From a checkpoint of a small transformer trained on Wikipedia.
Size: width 192, 6 heads of 32 (2 for keys and values), MLP 512 SwiGLU, vocabulary 8192.
Architecture: RMSNorm before each block, rotary positions, no biases in attention or MLP, untied embeddings.
Training: a variant of Muon for these matrices, 109M tokens.
MLP neurons of a small language model. Each row is named by its layer, matrix (gate and up: input weights) and neuron, and shows model dimensions 64-191. Each number is 128 + 32 x the weight over its row's rms, rounded and kept within 0 to 255. Numbers have three digits each. A neuron's up and down rows have the sign that makes its largest values positive.
After each neuron's rows, "fires on" lists the tokens most often at its 100 highest values on Wikipedia text that the model never trained on.

L6.gate100:160154115136160071099152116141149176138129117107144040078135155084128161087146125204128111141185087142088117152098084176042116189101094160109166100169155124085120136088164076124145114132112028141121076170137108194144157089121102094119114174104123106101089160188189135082100099142099120132079110098148105103144139138125130130165122084106110094126145150175160129110096110115105103177140
L6.up100:145133149150123061128119139138141155146151124141181059089200124103133125072117152209111140114205122120135126122104070140072137229121080151107160117188132106077089160118170105108155145161121115108118059210127101153158125119138134107182132169086107145123142149169150150086131157103121135160072105097137113103149127157088151113155136089118108052138137167168172109162094099143097117148144
fires on: "=", " various", " some", ".", ",", " several"

L6.gate24:105098107131123104117144125137085113144134120165128138128110149100104142122151104084119124127155110125106183131135171081143126212025195140173147107105118050164128126115100128128169123154151122077142175102158179163105168180104114149122144148159118148155139107120126147177125096172101065104088207159136138139160122150149096137101147063241126106176152161158115127101119083102133132122141
L6.up24:136159073153141112111115154142162143188100151117142103052145156113179162162167131116092160130102148200175111189131089110165138121157100074160122163104123078089131114099182172149095155097091150139147106159053158138151119167093114166168098133069117144174063123111145142123091164125097100115101108112213107089142118112148119130088120160172136145146203149089098149124089148178152091148132
fires on: ".", ":", "×", "0"

L6.gate204:154110112120138129118144116086172123072116125160134177138178139105132192125138138077176094163094101118130108153127154103097229115101169162064126137175107100146127051130118083121118225120142118081130136128154138087072143139120096106090125171135086065156133147116091166160105149080116085139116130072144202148124128139138127120169105162142190123152127101120114105116147186145114168101129
L6.up204:109110146152073120149108106172130180163154183195081142139057127063176216120116087147147111091166131118121138135136144076172158128196118115133116123173145146132168095106137106151124183145161152174122179135155161112100113123141091063162100122132159117142152198134128157155110124134129155148091202105155131097161181101096116136115183104096141120151118177167152140120077161135122075132134
fires on: " R", "w", "we", "ra", " Ha", "pin"

L6.gate190:115153146102107101155100168087124079127132136162123121182088097136158127145084074126115145139131108148139084159147068090101141181134067116130104123154168129087106115160127123115134099122130105156178090161172120098189165089117164120084095156128111136127089107178096247187034167091113147118088108157127121109120155150133186132131166153122123164122164113177132137102162118143115133094124
L6.up190:110081155097149090114125111152105115120000127102147132137206177176163119146107147116125055135132144127134099187113116122144110094102165077120119142118146151131110162135187148145122042120125110138128124094155142104094110074114198167157112114122111113171110144140095069127120120119115112112120117143160184111103155148139159170081101107123090107137121070190165142107115106161124124147125
fires on: " on", " to", " of", "On", " and", " following"

L3.gate478:099156089167143106190147133155139163142116086111114099136168148088099093137132165101086188178127170138114138138125126111117204162131063131156161112143115126116107138149178123103164095122083118137171147159102131109100157054178193152184139109104102128121135159097152170146133142157118153128159081131110148135145110129149113132151093113116186110117129139141082089104155094188146147101110
L3.up478:101104095154081124161145142122105163122169052153112130100097114191113146083133086203090177144136152093117113174125142146107114149123130076177105059152171100109094204122218113157088121130108120145145169158146101127146161088076126094158123123196166177151069141099107105129088113122132108088136132166106075145143106081084147182166104141082157177107170056123111148111178106152115096116101
fires on: "=", "omm", "za", "tt", "ici"

L3.gate142:095127136111176117112198134055126125129166139079100158077161176130102142114118105103104133082179142139105096131149127144129092187064104200075153112166120100122141155128174212107170138081138113123096137123147096102127155160132106169134183126112082119122157124128152135109106111122151130132179090095164120169160184148145117195142119161119155143111144109118162143185118094070135119088170
L3.up142:192141150148198158176132147162113195096110106110112127102136152145105162073120060148101142149132097134105117138079129118162125149090077165095211159175137143092140134130151127085173138106087117171087172103134147141089145055112110114112170135146081111154139172128130120091129074104160179134055126084152139169143171152109114114076110104147142124150137069135140151128087101045119125127134
fires on: "-", "–"

L3.gate3:062099095129125151121106147146132143195152180108163108132116130118126147107133155107136136103139108154078147081103123192168168175140104163105105133131141144156139160119199105135138137098141191193184156151138187105135085085167118136120157132148113107196102101080128100120166145166131137124068113177189131122130190140154179141132095111108113172149142137148157172152088150158126098142187
L3.up3:099188143142137126163109142084138136104089118133118059132103130119111184132156132120110183125141089085152099101178126119201109085130055147069127076084123121183171170097161148113099081127114053133091107121113144143095091121109057149075129160123187123092125085124157144136123148145144072149103112111179109140129125137173150131133069140111152071083113079144136131120105180143135098137167
fires on: "-"

L6.gate267:104183095157118097118187128139127151167148164169088138147146162133125089135139055183106123181129155143159133113154149118168123146063086112065140090104126102093111147116163116168090139102132132177152141140043135086111153215166158138117151062099096148128099199109159139122116144093069104137110083104201149150147146081139070127155181121189118130149146113127166160193119151169137165203107
L6.up267:101083099105125125113140134132085143107136163079112098118176146122077169082120056105143055151099119067109109144180096148122071116070128086093137142081169092089167117140112142148085105152145156121141126076045126132163112133094192099156071150174122136099107122134112145093129123097080146127099079143170091099156133149114094190128143188126117136156162176122137115136145125140162144131148
fires on: ",", " and", ";"

L3.gate349:131147049132197130127138178128145097082091163133123139135134190138084109121162113088074185117139148122136144091111143197143090172104149118091130166168105071119179122077204168129191109103129129112157088118154069167109096150128133104098141080133118100121147137055164133132128159106154155116126121112155099187093162113145138174110130170135175150101101096111140154129122134176117153124092
L3.up349:149083148112118104125121168123165175148137151121131094153137127106098054146142077146063129101193142088092117131114118157183128142192117120132143148181107096135098098082225122072151108084136073171139121116131130134121102130134131110084100166091166151117107152085098132126105212137139115095082126114140106166169145123169078086141144171131159224132104171101131140120116183091156151141110
fires on: " e", " E", " thr", "E", "omic", " Second"

L6.gate127:131148090088103159093140117119162144113116159148123113149081108131083220112070071101117114137108119190105163099187149136120151102152091133178126122092089122105116123156149130124131127155116135128100064136170163150154174119120106147119173105154078153068193171088177149111129117118125128197131132120146100125119146203107200119114136141115139094124206135097134167162073067091147131092071
L6.up127:129131150113095120138167061089161148085141126110097124168121081129142101137108102159089132139081083136107124123094128133127127106126123128152102115169052126151134143091167161107127154127184112143089199113152083127120149090081064110096133149128174124108117110136137191087116086134053141171154163178109065135088125148096103135111136135093120146087119112151097128102140160052104084120109
fires on: ",", " to", " would", "."

L6.gate239:101114143086103118177108083095058094145135105122089142210169122136060135113063092137146122150134106132130057172104146106153109136109129098074112128195142144116219100078159133104195116128142072076124149137143138145102157129155111129118132141077168140091105099143125153120155098134186162142129131123174081106108172175139153133104147135153109112134108223156135107074098101053142166075127
L6.up239:147122163084114127131078130145124070116112126144034108137156090143056148083100100065145135173076125143073107183110191079175168094135122166148113149137105132105166129122112112153099149147128112105163113115143150083125129120165174137193143127115159113184089100167156127111102102126129149092170113140114062171131063131127136101102173130196119122191117143117131106121157084103143174096071
fires on: "L", "pp", "R", "W", " h", "."

L6.gate287:066111126109172054128099198125141129123170141143147094090102144170134151130114141110134131122122137193096112142159143132109055160102108142096125150138181129113105104139092095151101136142163094120096118169176195027164179139136170145133130150097176130130113155119130138160103087181170172113130103127135092128101103101116065113131166088101128181126139114107113133138192101126148204111114
L6.up287:151104094213148102157190157172118115129182103146205020117118086119100090134156165108149137132122147084148106107137035091135151096069099171140170122176131150152094087165110096142166155108108116088134095147132135128070146095106130121139089161167158137146136094121129154089137141095061092121153079137129117154131182187121109122091089108106109112113161126126057127129084143081178177107134
fires on: "–", " |", ".", "ly", "aged", " ("

L6.gate45:176126097163098147053138146157086103089119126072139223128152123116183038140095159067115119100158116140150135134109091148176173157142123137125142127115109199136118082094139103080074152082117121175132140190053164093088145096095080161052145168165158146119086130158160126091179090150095119110148080182186123128140137185103117082155103164125112162140138144100156140111117136074172164116143
L6.up45:112130118091120120109167084130130121100075097116152108134153107134113196142082160132155075125203114113105086139099119133152171171151128130065060103166127130149165113113175160146081151091155125116141144182144103069080128110079079107131075173137154150080077140119122156075139213147052172146083111126172161100156126176095114152167124154117125096109135137116113145118108116128162084138162
fires on: ".", "–", "-", "oma"

L3.gate0:147093127143130126129086124128192164130147086175186150085099116122170115150103090101160151071123152140139170083098158108159115202132047170132123129150155095129135117089129177117107130090156103110171158106098126053087116112105120106126108115138102095140124112177076090131138172117140078141146149150086133139149122159132114125107098160124163070082125193121172100066183152124103147032167
L3.up0:096180109080157107108114056132095131128070150147090181124147134060146133135091105134115123102094132119132129152154119123141135131083132108199139125091157129115123119133085114137088104177084123149114159135085068092181037033071155125084170141128107102074065140137137123136137172120103135179142123070139133106141117138110056132153136201144138128148161093099123088122118119130119087095075
fires on: ":"

L6.gate63:132127104114122137150141129162070115198139079129142097134124149124138135140142103146123131147104196156088154099116138072126138170083168131092207074099102139140134154140149156109099067137170180090145153082130172150140113050087142124135127127117130185140121108135103110164109087125145209126100129157128135183127105117133156105108139095087091122155158127116144154176178145114090188078147
L6.up63:214138115093133147135113161131120075105201144126093138158068097163194137074094154117115106114139094149099131200116139134161127124118133147163098112119131153133154222173140141125091154100161094167165065124177089159115112134140170124160154071089126130102103119107103076182101123097148168120125153113140135069073136082133079133088124106069120127094174102124120118158103147090146143126115
fires on: " |", "'", "\n", " mi", "4", "-"

L6.gate493:091126129108128190118098102120147080150146100121150089119076132127123182128195101129157132142184106134176076179107144119086128091159151124109157106098119125102091136147115082106150120130130158131230174094178155168055152117160108156171148136095090107127125130130096185131124156111112197086142113125072137129093169154117153129149118128091119140098159155174124082112115104142108164116056
L6.up493:130139153162109084091123094163146149169171136074172107145163136161106163052135162098171176156141153129105116090173074074188147162121099103115123100110101137106113086139124133062164111094108104132144118133155103122113132087154159106189180164144045174079095152114173123150060141147151163099192129143140140072077164120100156124134137096177107122068168123082170125129134151126154096147176
fires on: ".", "\"", "\n\n"

L6.gate350:132130051094112079158134146114126127135166162096144122077116160116143157032122142158094180145147108153196146140090108132161170178129150141146170093139092094129072181120184092076135124173114110111172153115121121143145084081160154121093117174166045126084079162166137172131136130101107126108190078099166133129151138144133086158112135140141163135113115102102088158183147160175172129141107
L6.up350:163054106134034125102103205137114108125111175126069100072162093150191107108128156127139171140150083151156157231188108151151120120115121092126127112130138083111163101132107153119133123088082094133130138128139136118132082140125069138205122079142124146196113138119175132132186120131158160130127131109108109072102181100192120120133098121180086127135106096132153119173167173093103148113107
fires on: " |", ",", "|", " and", "  "

L6.gate1:077136094081178122060150123121126130141128110111110157116108132129147149112081123101081146114060145132118167175073181153150087150023168142093142098139092131166196165112137166124139114072158146145078073165084078131152085110200120104120081102089097108076135124154122191105138112153155104126117083116131153103132098128170117142137119122107112110119143074111148102171092162128121193161146
L6.up1:140078069099119126195158122102115144072110114137136161159128143099041140122114109073087109157152128139120173075072111077113071141147131129091120072171101156141125158161124085131089101152079150108099108114110147107115119130105160118133134054165152142125181184055104079133169108175115117197096162095095128136134121202134141123158116170130107166108161122046101151137123157142142111110151
fires on: "–", "-", " •", ":", ")", " Summer"

L3.gate114:149146105151155148085077154137071053169143155119158091127137160149113100109118150127107122041092120137152116109114140110132139106101140099141108152180179123121126101088141116158148096165178149145106113128132066120158160127190117171157150183131149101095111158110095191196080143088181106179065086118108115168129039143120127112161138121116116100149135185140101155120105121152112205015136
L3.up114:170155083154129127115063139102118089144159116134141126142126149106114132075130183150081099125116140114150112104098117140080161094080116114129150103180163113107116121147135083118140154146125192110137146122109089080180100142171114122155099212062134090121087179078143140223129156099148139149109100103165123157139092153092103107090113097169152110149151168097133179077107142174118194112064
fires on: "a", "us", "to", "in", " also", " further"

L6.gate433:147147106142150108153059208161074115100091131120109097073078117187135091146077117133113151162218140090168147068124124188143187114150098156142110175140163122167094135180143174150168107123134134156144126142110181060137187139167127131093182148156126087089116112157116156135063131114094154119102088137164100180094129086146152182125145128174083115072103130068141085161178124119134104181100
L6.up433:084110125146175154174189182183127168099100055169160121157130178148142167108131116024099173065140092175130081159058112141178124099103151120080154145107142194132102123108116139124112141180127080141129148094122109147097128161137120127088110075120150090092096152163146127159103146175104162138111152170108085099098133124101128123145137091106102120088108192159141111170084144146120126124142
fires on: " on", "–", ",", " and", " aff", "od"

L6.gate506:155062113117179115121147104112159109116110155132117090161122078116159115110131061127094128129158180141129159162100145129082113164154159165088126155143068120148110131144191184144117133166109021198166155183125191094109131111137086131126093100114174146134146111133147073091102136138101128142091168093134125139207172150121156140132164118124136137130117097110049102115147105082165105090127
L6.up506:148117167103086046140084200143171158093100111173138140117135146127161160117179101127069116125109125145081138134104091165219106121138123065096168109107170132120108130093148142165134121124204132094085119171176085098112092079130112167069129180092106133145144078119134147165089187130118113182159109095101140206126108133089155091156126158115123126051110136142082125069112112056142143137190
fires on: "-", " had", " of", "ta", " have"

L3.gate89:091100087103154154159148176119208127104131106129125152104154141115191130099104119104088183211115136139137180143192120131147086131088138131134156162123087145176130097141151141125172147098139153107131110111161094102103108116058113123125117105092122092129112171110149114085106188199111143124159152082157155087060107160071095159124079138179157133113126123119151101125106163078199176118189
L3.up89:129123151177164192126134199131117124165107091126116163079160146140143093092075067145029137106121127143112145201097154094123074133111071172154153200158120116173110167162171159127119116150163136047175131123083118121089119079108168158141136126137142134125135093113161149096155134139110160108099161074157131156112222127128165144086133152111111118132163174143133168139103096057107191095154
fires on: "A", "-", " A", " The", "ost"

L3.gate489:115129135095126139180085140176117151158155113087152124082094153145131144082136099163129089150164112207171180140162130073137141132069189143138137153115087117117080154151146081178142108162159074069128126132090098145133062204137166145097162157087109090173121124104128173191098167103178080182151097163113130142146155182155164114160095154173087109151122142112109134148088143139129124129194
L3.up489:114188137150122092139076137153113120122132112056110136078144188095112178100123109110142109159140173055106156165176121133090125163174134074109103104110149156183108121089111136130120124019053088084116175116084180097132116103168119107101140115168116193047110129075174160152103150092132116101131132145137167141105114203121077172117123085105158147173098158134149149147139138116154094132101
fires on: ".", "4", "3", "2", "0", "7"

L6.gate489:182154130119152115094149082109151146145125056122106144144126129161173114105081111125097123142126111193125103173083049126073097136085160135114153097124163122147183177132085145235137101087109166122084110108151167149131119107058137130143129120128120115123176137098164168138125125101106119123125166151151113115128074132121121102118161122171142162139186166074160076147061144147129118198129
L6.up489:125128101093193138082151102126142134147102074144102113172114094111172144121096099135130107074156071142062142158129081120141118149127149138089153151076055181134092076101126102159122140111092110092111149093133192126104133112177075103158191124150162071166111176140152175173143159137173063137110157174181078163179162122177110109124100139150130153129132128090122134065189139111097196136220
fires on: " in", "0", " 100", "\n\n"

L6.gate464:067092094120137135202186141151053145103114031127120136105124152134122151107078146176154132130140108155129157117085113172098079148113164157128116127121136070109117134091121138194136115130114082153078143153168132152160154139087161112165169135106151151122061185126074123147113153159141070064139127136126094130054083123130136083160188077106100083148130105149078165142112116141149132133163
L6.up464:113134158107062189149130145123176170113193137202148165129136051121081098170162170145101102145155170120143165091125121167116127136079077129204104142114192100134092106121111149129125118157100123130137095160149133146101101123141144090172180159152126161174131120094151107150143158140151122059063136142187138129182157112155070158093088072165120126140078136143152121089116140105125178097096
fires on: ",", "."

L6.gate115:162132133125116124126113160047124145136143141129116115150154117138135094094144154147117129071080151095104095134116111103192120111121136084126084139137141135126177124156136093153158176100116071197150179129128102111103113167130149155149122059160144134087185106197129133115093116059185097149171120140054114155158114135163058127113169034140189106076078126117150119100149207120078153141126
L6.up115:140131068116124126144062149171098152174158127119098176140147170079108137098113180097144148118118133102153033146093170109157141130143112124094152097093081106103152129112091118136149099091159107170123143094157187103070156148148195108114098139130118169171143080174111163109122084116119087112112095166166103093218148177116132105109198174162153073115145134075128122155128142098152082128218
fires on: " and", " or", " &", " -", "ci", "/"

L6.gate255:144183126125142170115091147143135164161163055113147139155128120150082142094144123147176181135129092147144156122117109117096128158182155205143099076088127100134126149125167168163140137117091073145116079126172141157127109131117170134093144087102093124148091104184175157196124129170097124106143140082123168121121150100090122090103130152081109158108148179136169111133116160098139106136116
L6.up255:102079191111131126128147102111097145140134067146107147177183092118077151109119090102125116123166123138204079091123061111107133134115098103124141110104132065123088103077153121130128161089080139169126169158158136164132110111117156090142184138117129137120119094164118106162135139087119151080129097135085142099142116154112137093141155125176165171170166108076148108092158168167174150126171
fires on: ".", "\n\n"

L3.gate191:104084135093136133160163160124190134147145187115154176123137110101163115069149121155080106128116171197123154075122190192119145119132094157102157209136092145131129135120147162116101120073123148148101164089094115143118094049106187136146114099129121129150125138158162115159130152170100113163220124124073138124171155109075067103127126125163147071139092176143138162157173159148125102146190
L3.up191:141108121116120184140118139055139150124081159143083134194078163143147115053123144163127122132135119148114133124129164179081135104148132178103159133056122138107101123148080119115153099109121145183114119085132125126115143065119118147125162092193078119126143162128133100164093143173092126120132102170121130127207160120138100096148163110104142116118173181147180152089229192101122081160197
fires on: "=", "-", " -", " for", "'"

L3.gate111:116177133117178097148156185116081183137090082169136102080116092173108156074118165116137106162132129143129111146150147117127156082182166089125101129143050113122145152110084117074182129147128154117110148137132150173139088200086148129092154143136061108138147174167142130179098143126143079101091117128119174113095122120158134097083136103115161136154116143161118118127123146134172113096178
L3.up111:120112111157105136118104115066119131168129129103132125135099133175111160098102105117151103058156137153117093133187127103160184181131199159113136095115086105180124119074191146066133145122153128159089148146179136125169127113149151132110199102134080122139134132089108132201121147114138064110052114128102166132193160185163090157154116131111122131180147176118133103109157083124093068141162
fires on: "-", " April", "\n\n", " February", " According", " January"

L3.gate253:105096114096128135134098156137115121069127106105134087090100091148071150157197161100158191109122140142201129175113154213130090144148129141141175113141140135089139144176106088189165118142155122094110155148185122152132143087151097151066126138111098177097118144132108141081121119075162153206061175123105111137139118067133133153111090157129123106135141113168125147120132189160129155117071
L3.up253:133061112119128183114126136173075068125110198136086129124099106055146193132136152120136176105146103163128106173070127122123114103054134180173127173089152184121055145111116070169158072106170085152085105122136155144080098160120143121085106136100104149136128137116039179200120150131088146132076170114133140139154143152083171126129147188146131128166097155121129103119055157141156134083169
fires on: ":", "(", "L", "F", " |"

L6.gate379:163139100144131096117120139104147062117199130117114116117146130144131110109085140106133148143076047116121123165138117135143143130152103120100140058134153117099136115140144164122160142151089133147074132100045090111117197109149115132121179139119104140104151189195116130121149137120103079115171139108154156166146110167060086158192133125191111113077180147104114182189127151150161161097123
L6.up379:083148148141127212095163143184149115164101129068093103159056093139107130139123147150221079175104093103133162145142173116207113147128152115101153070146107129126138138098143099150098103128138104126150110121071129122086214117101103039130234139135181084128094138151136128129131171090114119109167155120155181135149150122137104153159149131127082168084142120075056131119175139101165194142167
fires on: "\n", ",", ";", " and"

L3.gate496:138123109110146176090192184154160156132138151119136125133093096133061097081114149135134138099140184149140147078063201112136103108109114101116114114122139157136173110148143140114106125149096159106091105138102189148144071091105155130155148105167030095190123116147132185142080134142202125124106146152134142140212174100146142095127175165122151181140111081154188131179098090135133148099137
L3.up496:139139082106134170101144198153174162166147130087123086148102158145088111099120138111144152126167154161091136136074162102130079117093139108158154126095186111124210127121186137102105155108128142120068129146084198155113093115147112159134154098164087091189052123119083159156095131080162142088084153124133159074204155124161128097154179150159163164109138122140146126181118063101105088118135
fires on: " of", "|", "=", " who", "-"

L3.gate241:068122146166103142113104178087131124121146101077062174143111185162119127129109112128103082124145141106143166134085138136138136054162090068130132109119149130089092111122126125149163113146153123138115129106148116114148129163133162150024135136102204076156087091156115118101144156132147112142138141198118151152109129116139097124169193118144116120127088091123144083153184157184111130140163
L3.up241:091118122139106147094138182142145155174094161119121215127141176106104145145179118077131128100090115086143124129164183141061128091119144110160158117140188133146165103038160043174146093146184149141152127155211115094190193121112150121156148124197181123172103123124105162148169110121109077128120118127141126079147125176107096170125140111139105161138149124101120114155178099133123116109065
fires on: " and", "s", " single", "DST", " or"

L6.gate172:108134140154091231127121123184141133225141123156066156121095178127157145152101108144123114101150108129169061132081206151083127142119190113142101144094116159160100170165155159164131077098126134115120134181120123085149136105112157132110100120203129084137123152123134128156143116132179149144137166094162108158158129114142140141136142136031111149125119133123127145059169134153129102160126
L6.up172:086105103117069173111125183164119156232170116144110126133069172062117113107126126126115137100173137129159114115137197166109136110110112122119097143158156108135161242075159178189148087129146119122103119122143142143151080135106133167062121160161136096165142098124170143108164172109170154150080120125167152120138159139088139134123169150059107116154120106182091148065103103134113126149108
fires on: "–", "-", ",", ")"

L3.gate498:109149112162150183098086134112152119077096165143175107190146164163110180106096137140106125129095093147163105117104149153123121119152110087178129137102097154155168096147120098107108095160147130091133146170157145067167178221086127127143141114120138153042161172202062164147129145160093092146037136148151120135076187125138134098097160154106158179140151197132087136107142112134145108121122
L3.up498:136148107131142121116076107163145120077074163101151151116093088093093107178085040112108133109069134119124105135117130126109118074066100143139094070174108112103136115125152127087094141127128113126105112096180147159126113059139053094073091169124145176124152107139066203098134147101096145170136114167126142164115137102119107185100102132083096122133159150112149121122124142182145135132134
fires on: ".", " as", " to", ":"

L3.gate444:106118139141135183140099193119157098140130177123138182098085151173123136140126131162121180076136128127148122131114166093147148162109088134122111119129156120125188130104109158104088200172141094102124149105119122100078142153097117140097142107139153125119123193162099145187143095067125088159119186093111107069153116104085156151103159118124150188116074204132138140107091185139072129180108
L3.up444:127130137122154143076134073069103161122159120164115161136145156119127121165116158129195097099155126115180083113135127139089135138166094158152149114105194055105135082130114201115103040146082177107178108151107102080157079055134047159120139150143122082165132109127082175140124188180150097112148171126101125102118129177149134098130101143158086103174110121114116051093135155127203126137119
fires on: ":"

L3.gate216:085155171175162151189138152120077106129078150122145109064088120135135148112141082129157085085085081141144134068110113101178124177188183131104119159109099075144215147166103153093110096168166113178141144161168116130177148138130166098164130107154094141124108149133109151116106088126095167106087155145126104116176155115062135102116120082097143111137145147105105079108093146159126163085147
L3.up216:128091183143088162056136103115147143064163144140087093169133076100077120085164191112063136134149147129150180178143146098138155158127072118118136149138141165081095161065119126121127129154173128126141144168133102102128175061154149112113161155116121183184108097108113094159103159109108092089085135086091186104118114179145161125103142104133093144150101110158123055115100121123077155165129
fires on: ",", " had", " set", " January"

L6.gate197:051139130136143144110129179112115163137207138101142123200103136150142122142079111097128111093107133112105106089093129070156125140173103179116110139108092074097128103121113083142134160163129189112114120123108065180114043102121115167115177079143143150126169125102117157111215115150088144119124168160105101128207086100189152159179164061145124154165115128116126127157116093095096097158198
L6.up197:071084169163144114079156139105136179168148135135145131114136051134167143131099126101117120115123077082125096102096118175104098174143096143118137107105093145144130094139116130122109142196132138137121136092105129139089106104127060105097126166151150103090150139134163153071136156186148153139142166120143106095128111126178095177203148130145092147224170144113165135164098132154131047162080
fires on: "n", "an", "\n", "av", "i", "nia"

L6.gate479:110121136123150168096105095166137140162101113142107147133171120136179083086105105156109119151175112169112133044091161119123200116079135082167119113131136138127114113111097109126143129124100118176119093158169156072095153117077074163133135056119133141133125168124169128192086153144084085128138159181133125127093178152141122091080153132149111120124171128125128098109132092138124138097074
L6.up479:143172104163151093133071096108093149169136135047089082162116115128114114116139103104133148110118126057141131111201135164074138125122099074148122115131118125076116075195137088141129098157154121116098142117150080190123127146163107121109122104009178136159122133175123153065172130154148058145162161079134125101119065149150128104127147172092135161152163059115107076143088131132158103115170
fires on: " of", "\n\n", ",", ".", " was", "\""

L6.gate472:067055135076129125102206151109098101152123096216176097133144119150112111109112131097159146200052138165071080154179076121150125153111143154115128111172090149091111084143142201122095133130154150179125124146167124200150135126104113115087124122177168127181064112129090104107045154077148068082131166118121173088096116115095093160148117128092190118117124152105135125109128161122161119170158
L6.up472:143056085109160185114167168113103157127122077187208044104156183131139123109150088106173108155132136108150089126064046138119138166147103147119104137146144085161143119165117114132106162078135100125121156133092138159143134127121108096131091126138127102080099096171139119150081087138144174116133128150142141135148144107141122184185190131135119123096153123148103136117083125124103137166164
fires on: " a", " A", " Mean", "N", "A"

L3.gate12:145084139097111120158096044113108137086107098152119125119095086144142131143093144142108141073113138139136093176117137165124108092114101103154156143122135117138130054117126175154145108102144061095049133097153132128114086084118090104121111120146093102141044103195146118163138123105125089089177111139093149108143095111154091164123128142096125127080165125107197118203098175138031068123128
L3.up12:131147164137138162157128123147164141136154157180114148162085117077164098126116170159122117180116091135143133130093167146136124127121105092174120164098105154121102124099143147118103107106166142159151176091141107086107108153147149102084172113159112122151126137097182107142109117162084152165148138108130198059159127124068185074119073102121151103164055127090137138073148132120133170108148
fires on: ":", ".", "n", "on", "er", "den"

L6.gate395:076137114083161165148095142153169164127126136103189072128101125114168096165080131141143103172151109130158139121133106166140087156083105152161164093077136061147158159141129058170129104143100078121076175112095099130123100132154127071066123122123133089183182183114070112088158123129137192099101102093112125124113094149114083198225123152091128138110122161155120059109115159113103128185135
L6.up395:130087110139114088075124101138111081129064187079114113132183057124144144112110084123154093107096111123178115086098156143115208132142159109109112075111156130139128068143141102146125174145092124137158123078097114135080124137131103054201119136110079131086085088100107138126146097098120135113138142073120115095129184162097128142164191139096158122138198135153082106183124099142188182186145
fires on: ";", " and", " ;"

L6.gate223:155121067129121084104143165177141127175156133115096123131118134042150130159168137125157133146047149104132144171148110097123139133186121136065117136123102064076142173176162145135084097148092145094083152130149138145161098147128124102101171110127164099088065148126175146132144163154127096109151132173123103109185219158098107131117153145121124165158145100177166082132101197100116147135126
L6.up223:127177148111136089133118170106102152117120165075109136130129109130105127144154129125092197108082134152112058152114140100117162132125140147086177172130146079108127135146155138188075125157095093139109144115107142087135038084078081124098083145106105130080113093138141127136072105156169097135068044160162137136174124181124140140163102179157126080058141080122111090146125119133183126122138
fires on: ",", ")", ":", "\n\n", "-"

L6.gate354:149115061079175084112127078142164154135085138155111094170130075163142161072119128143128085081194090100158179099121204135132166166176066133055100119136124107140118115073146142121152108140145129176117109104133139029092125118187134159159149143069133155137159121092107188107160138147092119127117117094147112084141143143104097090093117144149134179156149183121194089101054072143127194134121
L6.up354:126161076124138103129171177129157137166141069138125165143093111124074110128092081147131144083172123070113187130116182082154136127172132161076112130104089149131097107117134172117124143103188134147069114136106177083103217084142068165127147137074102093176085135093137104140166080152071151125103121145112070137146150137115119073130106167097157204087141111128172134158141114104147066076115
fires on: "|", "-", " the", "–", " Representatives", " election"

L3.gate154:147080132109153131094187147166132158101135081102135126142086057078106118117194126135149131130087085096212113126140211125081158124161098129106051133090187144155146179143112147119133086170164096101140169124161082068173101106160126142102151164149102145141109131100122112111149140073111149117111124084114086113138122137191121102147152085117145138152184104148157053121178097137216159084099
L3.up154:076135185101080109076117158136110136105072165127110130115122126141168147168125090118170203075151112189115135161062130117167104147101126136124137122096097089084146110154126142152127078137126142141106086154111127057141163142128124093112199146135100136145112111145156127178113124171157169125159132206123150121093157115163222128075130122143113114118096064161187091102150173113139116156053
fires on: " |", ":"